config.toml
norm = "layernorm"
init_std_up = 0.017
optimizer = "adamw"
learning_rate = 0.000515
beta1 = 0.9
beta2 = 0.95
lr_head = 0.00498
warmup_steps = 578
schedule = "cos"
doc_mask = true
dataset = "wikipedia_en"
MLP neurons of a small language model. Each row is named by its layer, matrix (gate and up: input weights) and neuron, and shows model dimensions 192-255. Each number is 50 + 10 x the weight over its row's rms, rounded and kept within 0 to 99. A neuron's up and down rows have the sign that makes its largest values positive.
After each neuron's rows, "fires on" lists the tokens most often at its 100 highest values on Wikipedia text that the model never trained on.

L4.gate1380:41 58 45 45 43 62 61 50 35 47 35 15 53 53 47 46 60 57 44 60 54 48 66 43 41 72 48 47 71 49 42 34 41 43 44 35 65 62 46 63 66 42 61 55 44 50 59 52 50 59 62 37 44 55 39 45 54 49 45 30 51 46 57 46
L4.up1380:38 54 43 60 47 48 43 41 40 55 48 49 52 60 45 43 48 61 35 62 22 63 57 37 30 45 58 35 79 41 50 52 52 56 52 55 58 46 68 48 59 49 54 48 37 56 54 56 51 43 51 65 57 43 64 56 44 38 37 45 64 54 48 45
fires on: ":", " as", " was", " |"

L4.gate3:43 34 48 44 65 34 49 49 41 47 54 49 49 42 48 30 46 50 26 37 52 43 43 50 48 42 49 40 50 45 52 46 48 59 56 66 28 49 40 63 76 45 48 45 45 42 35 63 74 65 67 62 63 50 44 44 65 68 45 39 35 60 56 41
L4.up3:57 53 45 57 39 54 52 46 64 48 47 55 33 42 45 45 54 49 49 53 58 48 51 46 58 57 52 46 49 62 35 59 48 49 40 43 56 40 61 58 59 59 54 69 44 52 33 55 55 55 60 45 49 48 52 48 56 53 44 59 49 41 56 50
fires on: " also", "0", " he"

L4.gate1594:41 38 43 45 54 47 42 31 51 47 39 55 27 22 44 40 37 58 37 47 32 40 48 44 46 50 53 40 68 38 53 42 37 66 37 63 44 42 38 27 42 49 62 52 45 41 36 43 60 48 41 37 40 47 57 63 46 58 45 54 49 42 54 45
L4.up1594:33 57 44 60 41 70 50 35 57 41 50 31 35 44 61 49 54 46 40 59 59 29 56 31 45 62 64 55 34 35 48 57 36 42 50 51 35 56 51 32 39 39 39 67 47 51 41 45 44 51 50 55 45 25 58 40 45 74 49 47 71 50 56 68
fires on: "\n", ":", "==="

L4.gate150:50 66 59 40 44 32 54 41 40 44 62 46 52 47 69 34 54 58 44 43 55 49 44 40 61 50 51 53 53 30 41 57 53 38 44 54 63 59 37 33 58 62 48 59 41 58 45 51 64 47 30 50 55 54 36 60 52 42 57 52 42 61 59 46
L4.up150:38 55 40 37 52 65 51 45 42 40 43 52 42 59 69 42 52 61 46 43 52 43 54 36 58 52 48 71 40 26 30 31 38 40 47 63 42 55 54 64 31 49 78 72 54 50 50 42 66 54 49 63 49 46 51 49 77 46 54 29 67 64 50 51
fires on: "-", ":", "/", "'", " “"

L4.gate1378:44 42 58 56 58 52 59 48 40 54 42 53 47 55 54 42 32 65 49 44 47 52 39 69 34 51 61 63 57 46 51 49 44 54 33 58 62 49 71 50 50 41 56 43 61 43 63 43 54 48 49 49 49 40 63 51 60 48 39 53 48 38 51 42
L4.up1378:49 42 44 46 48 49 37 52 59 42 23 48 47 34 58 30 42 45 46 54 28 50 55 44 49 72 50 67 23 40 56 57 50 72 57 49 51 47 48 45 35 51 67 40 39 52 50 41 54 38 34 46 42 52 61 48 72 70 47 43 60 45 28 54
fires on: "\n", " \"", " '", " set"

L4.gate1054:37 46 41 53 41 44 54 55 49 48 41 54 42 40 48 49 54 62 41 40 42 37 65 36 46 42 45 43 42 67 33 42 26 53 53 63 53 48 46 41 30 59 54 68 49 48 25 67 61 48 52 53 31 36 37 54 58 45 46 46 42 40 61 43
L4.up1054:44 56 48 50 67 59 33 43 65 47 46 42 30 63 48 57 60 58 55 40 61 38 52 53 50 45 76 43 61 35 32 55 54 58 60 54 44 58 52 58 51 52 60 47 49 34 54 54 52 67 56 41 50 41 67 51 62 44 37 46 41 51 50 39
fires on: " |", " 0", ":"

L4.gate826:41 47 51 52 59 75 54 33 59 46 49 38 39 36 66 66 45 48 49 48 57 38 54 42 49 54 60 47 61 39 58 43 39 44 41 54 45 58 45 48 48 40 59 33 54 53 36 54 46 45 33 48 40 45 51 52 73 44 40 51 57 50 50 51
L4.up826:60 59 48 36 43 45 69 55 49 54 47 34 53 50 59 62 42 58 46 58 58 61 42 48 38 37 58 56 65 42 48 46 39 40 39 27 32 50 64 35 50 40 60 63 52 31 58 48 30 58 53 60 60 43 42 45 54 47 51 40 68 42 49 54
fires on: " |", "-", "\n", "|"

L4.gate1215:54 46 42 44 56 49 47 62 49 55 32 31 39 37 64 43 47 48 37 39 57 38 52 29 54 58 47 51 40 35 56 49 50 52 53 54 40 44 46 53 34 45 39 47 51 29 50 75 41 56 56 58 47 43 42 67 52 53 70 56 43 49 42 59
L4.up1215:60 48 33 47 51 76 42 49 40 54 54 48 43 40 57 59 58 60 34 49 64 50 53 41 49 64 72 42 56 54 40 72 61 49 53 45 44 42 54 50 52 50 57 39 61 45 50 41 61 64 54 55 39 41 74 41 53 53 38 48 55 53 49 31
fires on: "\"", " national", " G", " Q", " kg"

L4.gate2349:41 55 40 52 49 56 61 49 36 63 38 61 55 53 60 45 54 53 47 45 47 61 55 62 50 61 54 37 61 36 43 38 55 54 64 39 45 58 40 48 62 50 62 47 61 43 55 54 42 48 60 52 29 41 40 71 68 47 27 48 47 54 39 71
L4.up2349:51 50 53 51 68 40 42 66 55 69 46 50 44 56 51 62 57 49 53 55 38 69 46 54 53 45 46 47 49 39 58 41 66 66 48 35 55 51 35 46 55 43 54 47 52 39 46 45 42 54 58 46 45 43 59 39 51 36 55 45 53 58 43 46
fires on: " place", " –", ":"

L4.gate488:39 62 66 49 48 62 45 53 56 43 42 61 48 31 65 55 55 58 49 55 50 42 55 60 21 46 54 44 36 52 58 57 44 32 72 57 68 69 40 71 52 44 47 53 64 47 61 61 38 72 61 47 51 65 51 37 48 49 33 54 76 54 77 59
L4.up488:48 71 35 56 54 46 61 62 43 52 45 39 61 51 61 48 49 78 48 68 41 53 37 49 68 50 56 50 50 34 37 54 41 51 49 56 32 55 45 47 74 65 26 51 52 65 52 44 50 46 33 54 67 74 36 20 35 50 51 50 64 54 52 28
fires on: ":", " National", " released", " Southern", ".", " 3"